config = dict(
    head_dim=64,
    norm_eps=1e-05,
    positions='rope',
    rope_base=10000.0,
    attn_scale=0.125,
    bias='none',
    tie_embeddings=False,
    init='uniform',
    init_std_qkv=0.0361,
    init_std_down=0.00495,
    lr_mult_o=2.0,
    lr_head=0.00359,
    decay_shape='linear',
    seq_len=256,
)
MLP neurons of a small language model. Each row is named by its layer, matrix (gate and up: input weights) and neuron, and shows model dimensions 0-95. Each number is 500 + 25 x the weight over its row's rms, rounded and kept within 0 to 999. Numbers have three digits each. A neuron's up and down rows have the sign that makes its largest values positive.
A block is one neuron, or neurons of one layer that tend to fire together. After each block is what it responds to, as a language model described it from the Wikipedia text at the highest values.

L6.gate6:448548496484475500521477505477505484513508504507475467494490457523506472518501482494465500505503516508488512472479478506486518508491501514522451506475505510483545513495512517492479512530533472478504521497473538498509479507486508506493486489480508516490537458537518469467511531515517491513
L6.up6:461538486469500529547472508486461496515502522480486481478527446487455502492481497549496495522514494472536528519491457515526511513501458531540497486512510549452502508462500473489504494489527490512517517495463523526524508533498514489531523510474505533482520479479502455503510499504530500538
L6.gate218:479474521524472518524501549539498495502497501507467512519493487472521511526496507483525509466485504465447533495512541460498490534495457502505495536545520466485474460484473487517523526513493508492474471505466512506483520494525514501530522501506513482501511497518501522455500469500508482530
L6.up218:489513476510509482531445552534506531483501504491497490511528495487499507512461499508499527501477508522524524449482447478507515506533506494527468530481494454437524472511495495467479493515486485500492484509475494527485490485512472418476531521505463535468474488529471561498484524461514460468
L6.gate262:522488480506517497505449478461478483494501544481482533539516520517529521498463473462480516520439501524503466474478518508497559483494516462470448510472497497486524507509493482471465511502499486550534521516488525489518494495487476488492516490486493513523492535494523486486495564552500520480
L6.up262:468507469542518475533508465512438488439525484510484553498519508484542488513475478498468517524488503482523520490488501547516535525538502497507490471475514518474496486491499473479495526538462517483504506556501524509542507503468537520511473491467514486488482514473472499464465498507525527504
L6.gate361:500480464487511506458498533441515494460526494486428528500544468463505529483490509513482533468488499499515518490466494499488527490467538457470494513506504463509487504450511498496507519497507492497476506485528514506500541523507522509542489487481540482524468501495511496481492558526442512514
L6.up361:491465520496503498523496474488483536465510557514517521489529495475474483431502474468503527500498528534514492470512505517475475503488496462495471520518525521455484535479502522514448557466493507482459457494482466496530474498515505483527538498506528475507531542470494477489521506539480446523
Responds to: Structured-text row/field starts

L3.gate497:470478512437524524529525502467517516510480497507469517523495485515547503515440485474491472524501532476532441489479500496523472508538551456455523491513537523492528518514478495510474496536483523507523500493500472495509521499496532438514488503479454533501509479490504516445484480500452493460
L3.up497:453478521480544507520500476500536551508492493502460550517502540517538462480495492479513519516488506516529489528467478442492496494526494519493543510491506490474489492495489495499484471525540517570491512528499480492492531523493537528517487503480508481494499452430494505479524505503504494442
Responds to: Digits after thousands comma

L7.gate7:468494504490535526513512478508478522481494508463524490479499491500519556484511506517494520517508489469524494481530506517483485511503469529533445531507518521517529488477515458519525478472455505472512503510493526494499535498461520502492483466464470525461529501474474473497475504469528514493
L7.up7:516474497503492474481579539513506491491515502496505480508527491495514484487504527520472527497511416525484523515537500496528492491532501480522511488537519524542474494526479470489489454529465531537472509559491510471499483476515495490502477513458520487491468474489509487524526501528495519527
L7.gate19:471529513565512500546496522478488477525547474450502540497486427523531531530482485501420490479492532523502500488497514479486469480508489494512512453478507500480483520536519475505484490535515482560513498527496489485470493447492452482528500479464500500521500485520525498485469501519546515468
L7.up19:488476490531530501475522513499520528480430556473524524527444505518513475526530501564516553481496481490515500552467516468481489492496528545564480499502476507515487527443492467456495500463514471510457481490483540487518515500542490505519482515507489500474489464505478522440484512512484519543
L7.gate78:476511489541528518510486503453484451518463531490497459469496523539480510520467491454515475505470509480462493499528495553465503497524481502506529522463503524518486512513504497531472504489519493513514546519499485511520497489470506499481474528463484517538547494518471470509521540461505546534
L7.up78:502469517504493521534511510537526462492474505476510514513502501515517559510468491460531486474476513506510481512537484495481474511495535474462480521487527451461528488487480481509497471530452490511505494502512514497524496486510491471504495459480500506478471472530501488535497498529514482435
L7.gate81:488477467469526522510500467506515502525470475478506496505511482469500513458533511457501513484505489524508519492543481482531516461545452482484504478507526481505503497493547465496483515482512546488545509505498475530496521527503471538470474478520464513499540540503485463534492513552494481518
L7.up81:504516483496480506514508459512517527516466476500505525513504487528519494496501510532503505554493522492483503490501476492485466525514469497543535487531468485480474515486526467493484493484541499518478511453432500494532484521517502524509510452501493488472536466492493564456456496504493484518
L7.gate172:507485517464497519498488530523528476522459498477502481488495492513494483477462542467463455487507493481500452510479496488480455504518499457497473498501487484502487542553564529526450486489512481485456506472496504529536486491544499521496468458531461512508484524482474494490498511514451467489
L7.up172:468465511472499481477535483504511519547471472519480476493527498516483471575495486531510482497485516524463504509475524499515499483495537466475481472527467530508504558537482470514511461513468485494487511503497505484524511482497517524498513432494492493515520486495483510455478506436532535493
L7.gate187:512528471561469525486516514488511484492491501501494484494467466529513520489493541476523460485481489467416473541532477495485497457493489487525489497528526506475485541535532509517508490504506517491502520480537524481529491502487485505487509492503499492508497524479494471444482496508530516449
L7.up187:496504501473520513475507483503494483529527487502551520499535475436503505485492553529548499484511495499469520486501504446466518465465542460499518469509494523536494488489488490496452460487493492472501507467552496472564525500505495470501480459487505465502509510445476474476494528457491507483
L7.gate214:535512479488498491537497500495550536512452496508484514497525461523492494537426483483456502515510478460469495510498536480511482536486451511514518482434534512532519529483486482518522528524512544480534528566447524468492523458545498485516490522510495503474467455449477490457459535506477497503
L7.up214:489539535470523503511478478541465491484465482474500521489465529512509520514515492502494562493483474506537555504493503486511520466516480456473487500501501531472533525503510509511484446469512517517495499482507489451468497479511446529485450490510489524489469497480500498469478513532508461473
L7.gate223:484471503558463498516499545509495493486470487472471474532516484523508504515452497514442539489517491470484510516506452505533492517505513500511461535485507490496479523488494470519504488539489460531491559544465493499537480492512470552472495493529523553450511471541470525522514536504543484492
L7.up223:532523494511503475499488490507516518463475484490514534506486492522471498489462507479508503512491525484484495568484519521502487505485488523470487501511530546503478482492509424529489504538501496529503475522463511531518519451511474475505568511497489536501491522501485503512470478467471522497
L7.gate224:511536489492513508518487517485500510514518500501458546536475491460469455519499530463468486521486514451511493487472515444502479492513485506511492490513494499505481548447507473521494493484521482472533572516493518480529511515449520480496504478483513499479480538505502504475471528543511523516
L7.up224:477461531514518525506531507517477518516487488472474543516482533480495449540504467505525465489477475481498539446495523504495461479519455519508517541512523515518515539467519541519483531485508475512492523558562505489473504485510482500498439498484522514524460478522540481479487506504458504500
L7.gate239:464491486540487522530506468529525478486502465540502554485484460503526542533499469474460494487518537513510499485482469491445488464494486521517528516472526466504492472542510486532466515527498463525504475499529529485534452445470501510534454520464478500492480474538500516487482477447476554502
L7.up239:486505538505449507523500525539499515503518512523474524491531514522541510528490469515502501521520513491506494502508513513457481514498482522511538511489518478503493494536506538520498527443520485502509457506498471512492520490475554527518495486498451497515521491524518536499512522483465532504
L7.gate254:483436457487481518502502455512504510506493514480498523557485481478469488518506547475496480531480540478493556531543537420521530539519473493473524517520479509516508530448496453481496484504523527486512492497560506523535500497484490503517539499502506514500504497465498473476484511521536522505
L7.up254:511493510534535508499507487526526513480524533485454514502475480520463512510533552464537531529476530506472491524537467445482548492491494509487491521503482501470515509464500449512491511542523498461503497508470497531496516485507520520502525496478470490471488515482487469448483482523473511508
L7.gate305:480508517507506486543513509438500526510492517437504498474495477467474501485433447477488459503528500475533472509503447494490496506488509497473497547491475549540527493539511461525511502518498477495459480534459509437512509515443513555465491494493483534481514468496496532518508538523481511496
L7.up305:459504487512506496491527522499484524516455487499474550514492504460504534476519460504461497494466480494522529504483520493517502487521506507505547539578512527553486477503517517506529512484531515450490450513507481489532474522451507459475497470482494469487537463462538511491554475482529513545
L7.gate323:470480482535483467524516484543510491470483532502484487488497474513484515490518515487511460493468533478489508495522503495502528462515480533547491491524488479535503540495518498497520452565503492553466492488462513511554547495500478469472468517504471551498512470460495519549511498446502541537
L7.up323:531531476530547530463529524467480495563487486535537501542508505459533500522474498499515517517484472493509477506483500476510484486496514507441531529528508478477479520481491473501476446492498519526501512511470485506487536518512501509499504508510474536506483484450490506496501480530518523483
L7.gate440:491506528506513468491502466502516544500504489506487496500446497527502449553501499515464522500519489483472529471521504471490522507487523524478492548500502465524521518464486508523474480471520452492479495515546495476467480515493563540477459498503477515454494456523517475513452454499519526513
L7.up440:491503516465516450476522499531429519519506441528515479461451480497492453540519463482490511526496492513472503451507495479520510562501515502428522511473460484498507555504460520539496447459507501461488489503531496509462466503495495481524466538450490509493482519482485516522482493506514546494
L7.gate459:525498537467536465494527530511491508471510505489526538496498460518442466490452524480485538504508510494474491498514448512512499478552488510527517481505467501501454536520485514453522537513524501488488542484496474511544524484516537496497503520527511529528498509518456499512478500498541508526
L7.up459:490539495536506530535423477467486476496503489483488543502547477509507501534457486519504493487462513462514450529479491481476480542495478513496533485498480546498463512501503501474498502517500502551445469499518493511509553472502516530512530502505511515495483506484478533533505547532529512494
L7.gate463:504500525483512477494510432531533481577487475482485527479472467472516484516503507421492510487471501498503477469516498504483493498538533523478516499488521465511509506484505531496501475477512563465526518540486500498509552531487504513463526501489490527492485495517466483514503479515518486462
L7.up463:510506508550527535473512545486545488485483500492492532520521492534481498497514499514528515467491560479507508486480487454522499487502503457489514515527501484550498503553541454544509460501466497513486482504498489487493491465552514501486483491517510494509497496467493461457521505478499517510
Responds to: Digits inside multi-digit numbers

L6.gate133:502502483482479536507496550519522502532505536497484480527487513466516532529478504469457503446504495498458491467523452517485488478489505463467517503458506488496509521495468485506488475539499446485513476529497482489484485471472495519484469504492489509463466490474505585500477496475486490530
L6.up133:483502477515476506529494521487532471519464515457507489513488540534528508491470438520533492517518509484485510479489461494474503488529506477495522467565523498484511528491521484507515504527519466530538506532513474529522521462486495533487475491498522516463470475513500516478451509516507535522
L6.gate250:502533515491541481497497499527485503482505486454515471481487517515513467537509500506468438488476454483478512519490419474479520487475540475472484534514541488509433493519462493514490521515485458501476534503498529511488517526518523479506504473563547546480499522477566480493515522533489515523
L6.up250:529487495492517465501499482528511481518546514502485540479527489477481481521511527472495441487525489506486475467509520517480490491493414506482495492487485519479455489482486482493510521487483472497493481498528543493497477514507516475500515489497559487487536499487473521538506485473538495540
L6.gate431:466472472482467466536468502524484500503518479497500488533470474463536508456520461460494492491516528511508537454533464494512494499475517479483522478460474467463525545518486553467455500477505462531501469506479499465495490474464513452502485492503493485500518522449519524507486517492488527537
L6.up431:502480448482495533498498543507494508504461523503492561547469494524513490475493482506495519459569465512462477510525523513490540560487508468445471458494525548528460476493529472523506492475497456510518499506545497488514512491525527523527518498494512543494511539516502512490520509477487480506
L6.gate495:490478476530511510477461499468563493471479494529448516473488453460530443494479497476460471536488495555505515499482508493503506509452546506518522486466519475492529501511530497524494505521452501545526492491466515519478533473501482517477480487493501508455508531472495534516492502490446488491
L6.up495:492500495508480487476484483443507469545477506459455510527474523475502490535486499481522511529463519481497469488501469502498504483554464479489431491507450490483528514510520449497480486534487506505482496486446515493481513498484481540548484508553505488514494478474484524491508485485516457459
Responds to: Word-initial fragments and mid-number digits

L7.gate0:492464528512513518492521467471502496441464537495517496511503509502496516473490465534486465527474484497547466527498485470504510483485484469509497467496521447529540479499503477484498497558476491505490453465525461481480532491528492531515503486453489529509510488461527509469435483462495502479
L7.up0:491493505536503518495480457468448489501506486456538456508505479503489513504512465523502492524512526514490529497495507479502499507476559515518476496505523462516489520500505531462473465475485445511499446489505509463530479503513514521529514507472501516518503482494521561508559530496533484505
L7.gate10:521524503488519503499511508463487508466433472523484506513494510482515516493506482513493528518458515480448540521478505491523459502479441535530495506551522443482462511515521508503523492522509523512528520518498486551535521500480498520500482523510520455508498491462479504469527527514501493533
L7.up10:468534533472493529483444482479536468443516494488508514470460505530474482524504487514476510542514492526450484523523465526555489476487462496512474492528497504473484491480458436492508509551469513488506507520453520502486467486511490512482455504522468547510470491535532479511484493487524487513
L7.gate26:519531496529525501536487535473508493518499560515450504498522476507471496520472528475464471540513499516501498469532494487476447552515488503489508536464471482543444500483470552467488503496475508495473507531537489540495489486519487494480453500521503509504500521493536485467466484522493523453
L7.up26:514485495521564513508515515544523497459524507485540490490473485511484472498446493491494486502540465508561502489542487476503483530462447492524472512484478475498492524503511516492506484517482448488504528482498505500547504510490475513542513530488510511512479502495476457517484477539505506543
L7.gate30:480499504508511547469503500486506445459505440517490489499496504536516480503473452524483444530522471467561508480459546473496457489516488499516514484511497516499517533485481471501505501507499512502457512503482518456534539492460483521487484505483470488495483493497488536451508522511463525489
L7.up30:512481508484523495549479496488474510507512478476507491503508471532551497491509500524509496516544480450486512482515476516530516482506510527522528488513491488469490510482521476512499484498466510567477531514478515527514444503455473500483549495492490529480525514481510487458484510491506486454
L7.gate160:497487453512504523465518507496500498526518496478504513512512458528499506495447556519505531497486514517489472483532525528468502532510506450491524490515562493541479499514519502536547480492519480544491489491496482503509511465504510453482497477501496482490515502518464499492478494471522479521
L7.up160:495495466481483501473462472439504507482564516500505498525488493477471517478519523531526497458476504552478516488537446462516527503477507469521504570513513485523478509466504464507493507471503511505499502463483499535483507515502496508485488508504549501538505518473544503506545508539504496518
L7.gate244:467498470512481494493489482490469444535519489531513488505508500473489506517527540548539516455506489465453486493518506518491482455530501508464460545522518529486495489523576535480485510465519445501482503528573528474518478518446500520515520518492501517538509490531496499467519512497525510521
L7.up244:494488486459482496508517548544488510528478481495501522480476504481536493471535536531520500506509530521524522554466471493481479471476500543502526528490484523473479494504492508471493472470512467523479547493465493529563497493537508496501521489547540454485548477502471523470494472510476506535
L7.gate257:544474505492452524507522478473491452442535465487481521517508459501517428485544465502492505502517538471503458442531538445493486501487476506496511472502509524489487506523482474493499491504475514516511494522480524489500506509468469515544473492520508478528458551515530522483530489512520511494
L7.up257:498451539463523525473523502525525487471495507478493532513479490533483507497497533511497485474512489468530516502523491552486533518510523446480491497505503466498452534517494472509499489492512492555549529483456495501501463528487489482542527500460522466513501479527520461513522474528484503472
L7.gate292:456463512544461505519535528500485487477499527497535549568549520528524492503498514533476526540569515527516492479489487510511504524442483504487459511497513500511483505483507477441504471506506505490498515507499502478477522461506469539485484464529452564559458494490495519489517490498482506477
L7.up292:488434454513502487465487469536463510491447537510500517529507546527494504469502496483513496534546504476539481518524460507443501495529513521501488514502495506502496462473455457494482468509492489461505467502512507491521456501496477525446563493555453510444500483499444497495507499466486464479
L7.gate301:546518462475488514482488463508517506532504475514473501481466533526474485510485491504454521458547499539513517482520448475518551497492466531501490512505530504499543513494481508497485474452498507489517479511440543501526511464486459502533482487528479469470514482487442498527496488535561488460
L7.up301:512457513464481505484472484503514508531519522515467568503504501462497502492520476472488516477506510531500463493499488517566479443508495519511511547456491491472525519499492492493496454484491488477511500496492528522443497457528470526504475476472513508522485547516496516524510514525520527476
L7.gate317:514476529524482514463446473497522547480498475502488523505496512490536545492515527526517467462514510521481457497521531518495504506481464471507479510544477462484509466468531484490514503485554517491525510560486528498489474533509491496484473539483512515512461474504465465558533464526489498498
L7.up317:508498545471461485535541481519492530492479472483519500504529514457475489530506486543496512502521482446509499517511463522438464511470492496520482483498519538516478516541523532476499483457487482514511477492513464495517507524523496509498521526502503480488471490528482472510506490564483499491
L7.gate364:487505504500500507460483470458537533488486504467513542505508536471461492471520453480454497492526478524513452517478468502522497524495561527534516508500519539492484538534484505534464514452499496506511541509504545490519488514506467507524500528486506504486464496479499468479468516526514505508
L7.up364:531488501504509537526526481500525490500531506498505523479518510500478484508523490533472498451493482493477492468476542490507525518514475475525530498503546462479490517517509473500489509485510482482499513536513503470506500529517490553521483473514528474496564530540530531459518466490495535549
L7.gate374:512505535493512567503513473479537502481482519483519475518490454535508503508481434541499496508448491571484504470441478495522547546500510499446481533507496514530512551465537492461518497514530555549531519465477487488522505505535518507493534484528521511524508473504508515535480503520524466492
L7.up374:472525523536486472504493538530478481496502552521475532488478490520474536474504507511447530460524495490522501551461557526473550453509493477467480542505500505508480512517547561553512507515471498482462516537513505503468499508489491491492455512482511484549481506505533444539495493528485489543
L7.gate384:518501483488495493516496522461529498478499520542531506549506508425480488501461485568480555508527493505528487499489486504484501515540534495507500491518522448500480531476501524500482548463476461511520473500480476507525492543550453504478495523508472499511477489533559440496492544528520554533
L7.up384:469476470497465529536509509504503469508471545518493492508513524516494507505484478526442499506513525479530503508527516515481527516518532451469478508463532512555547530469502488458481464479476486488494474497460532540519447526495500551499541470511506525519496496545499485554484515544501476503
L7.gate426:525475484510499529508482540487533474482499544493497496505467509478467497454502496480548532545502550459459494489502493497475504502476530519524466453501473481533530506491479500495498471476521502505528540526485497479527480499512519446504477513504498539494489501504502504499508501495481480470
L7.up426:468451466440511509492490486459529507450536502498542510502478514559519532504535495462514493442518524480507519476503521467540471468534540501474467547491499515482499470524500462452491490483492479491466466535505469540501508518512508537503496482497489528514503516482503506555459529479531526508
L7.gate482:489485509453497546509538479510496490498512501444520508471511450507455498480472478517516514482504524517510458461496513476467522530500484499494531509473440504537534517466524506541511511528507513458509509486465500519506556467519506540498484515474501489548492483490501527481516493472502489508
L7.up482:493500540505471531444533533521495525486502494508505525507495467502490474518462530499502461455486508521521495470485543449451569505517496498481517521465502513523518508467505505520493517538504458513459502473506456476521493494502497519531555514468518491528481452504484481484499477475491470447
L7.gate485:528517504437474520480509499527523449476526513489510498500478467498521538471435488476469483493519493496526488530527480523482512518495559476462509462494496515517469462458477453501514496519546525503529487476476491468496478491533526551515476436511538489460494522479522527465480535492524495516
L7.up485:530500509520515459482484451533518447487501467478510530463470477520464517496476493494480480503526470504540498481519496517503538522501488493509484486522497473538486471467482517487501456541544504504480514482474539544524550495506494549518495510455539451539477554498485459530476511496500526499
Responds to: Line break before lists

L3.gate3:484506525519460512489476459513515494526515491461524520445517472466486494529469511523530494506502504499524495543506505471477467502529512485502499524479482488500482487533512507516484514517494505482495470486517520499468478475479429476528490461499523482513493451551481536559469509520477524491
L3.up3:445505469493522475475472533502504498508469518487452516482521484494481463496512503505468477481468496485499507505501502497505438540554533445491497507544503486484529487509521454485531545543520472504512480533449492482474494506483472468478509467493496489519464493550473515547482540535525516514
Responds to: Prepositions and mid-word fragments

L3.gate413:504489488470514487505522492510508463471538517485538494484516510523485527494457524518512473537488477506480484517505489493519523485457568485440499495536427481516488504511521542462465572512494511495458475515499491488483472500494525531495496548485513459485539510487523501471512496514552534546
L3.up413:474484517488476499512511529490519508482519482466494472507508492503454512459440495522502516472482494480525504472473474494512530517547537513455504474578487521531470506495511496489460534507506558464480462473514507490519456493485553520504504496479497452481489502509477439452460490545510514487
Responds to: Table and infobox field labels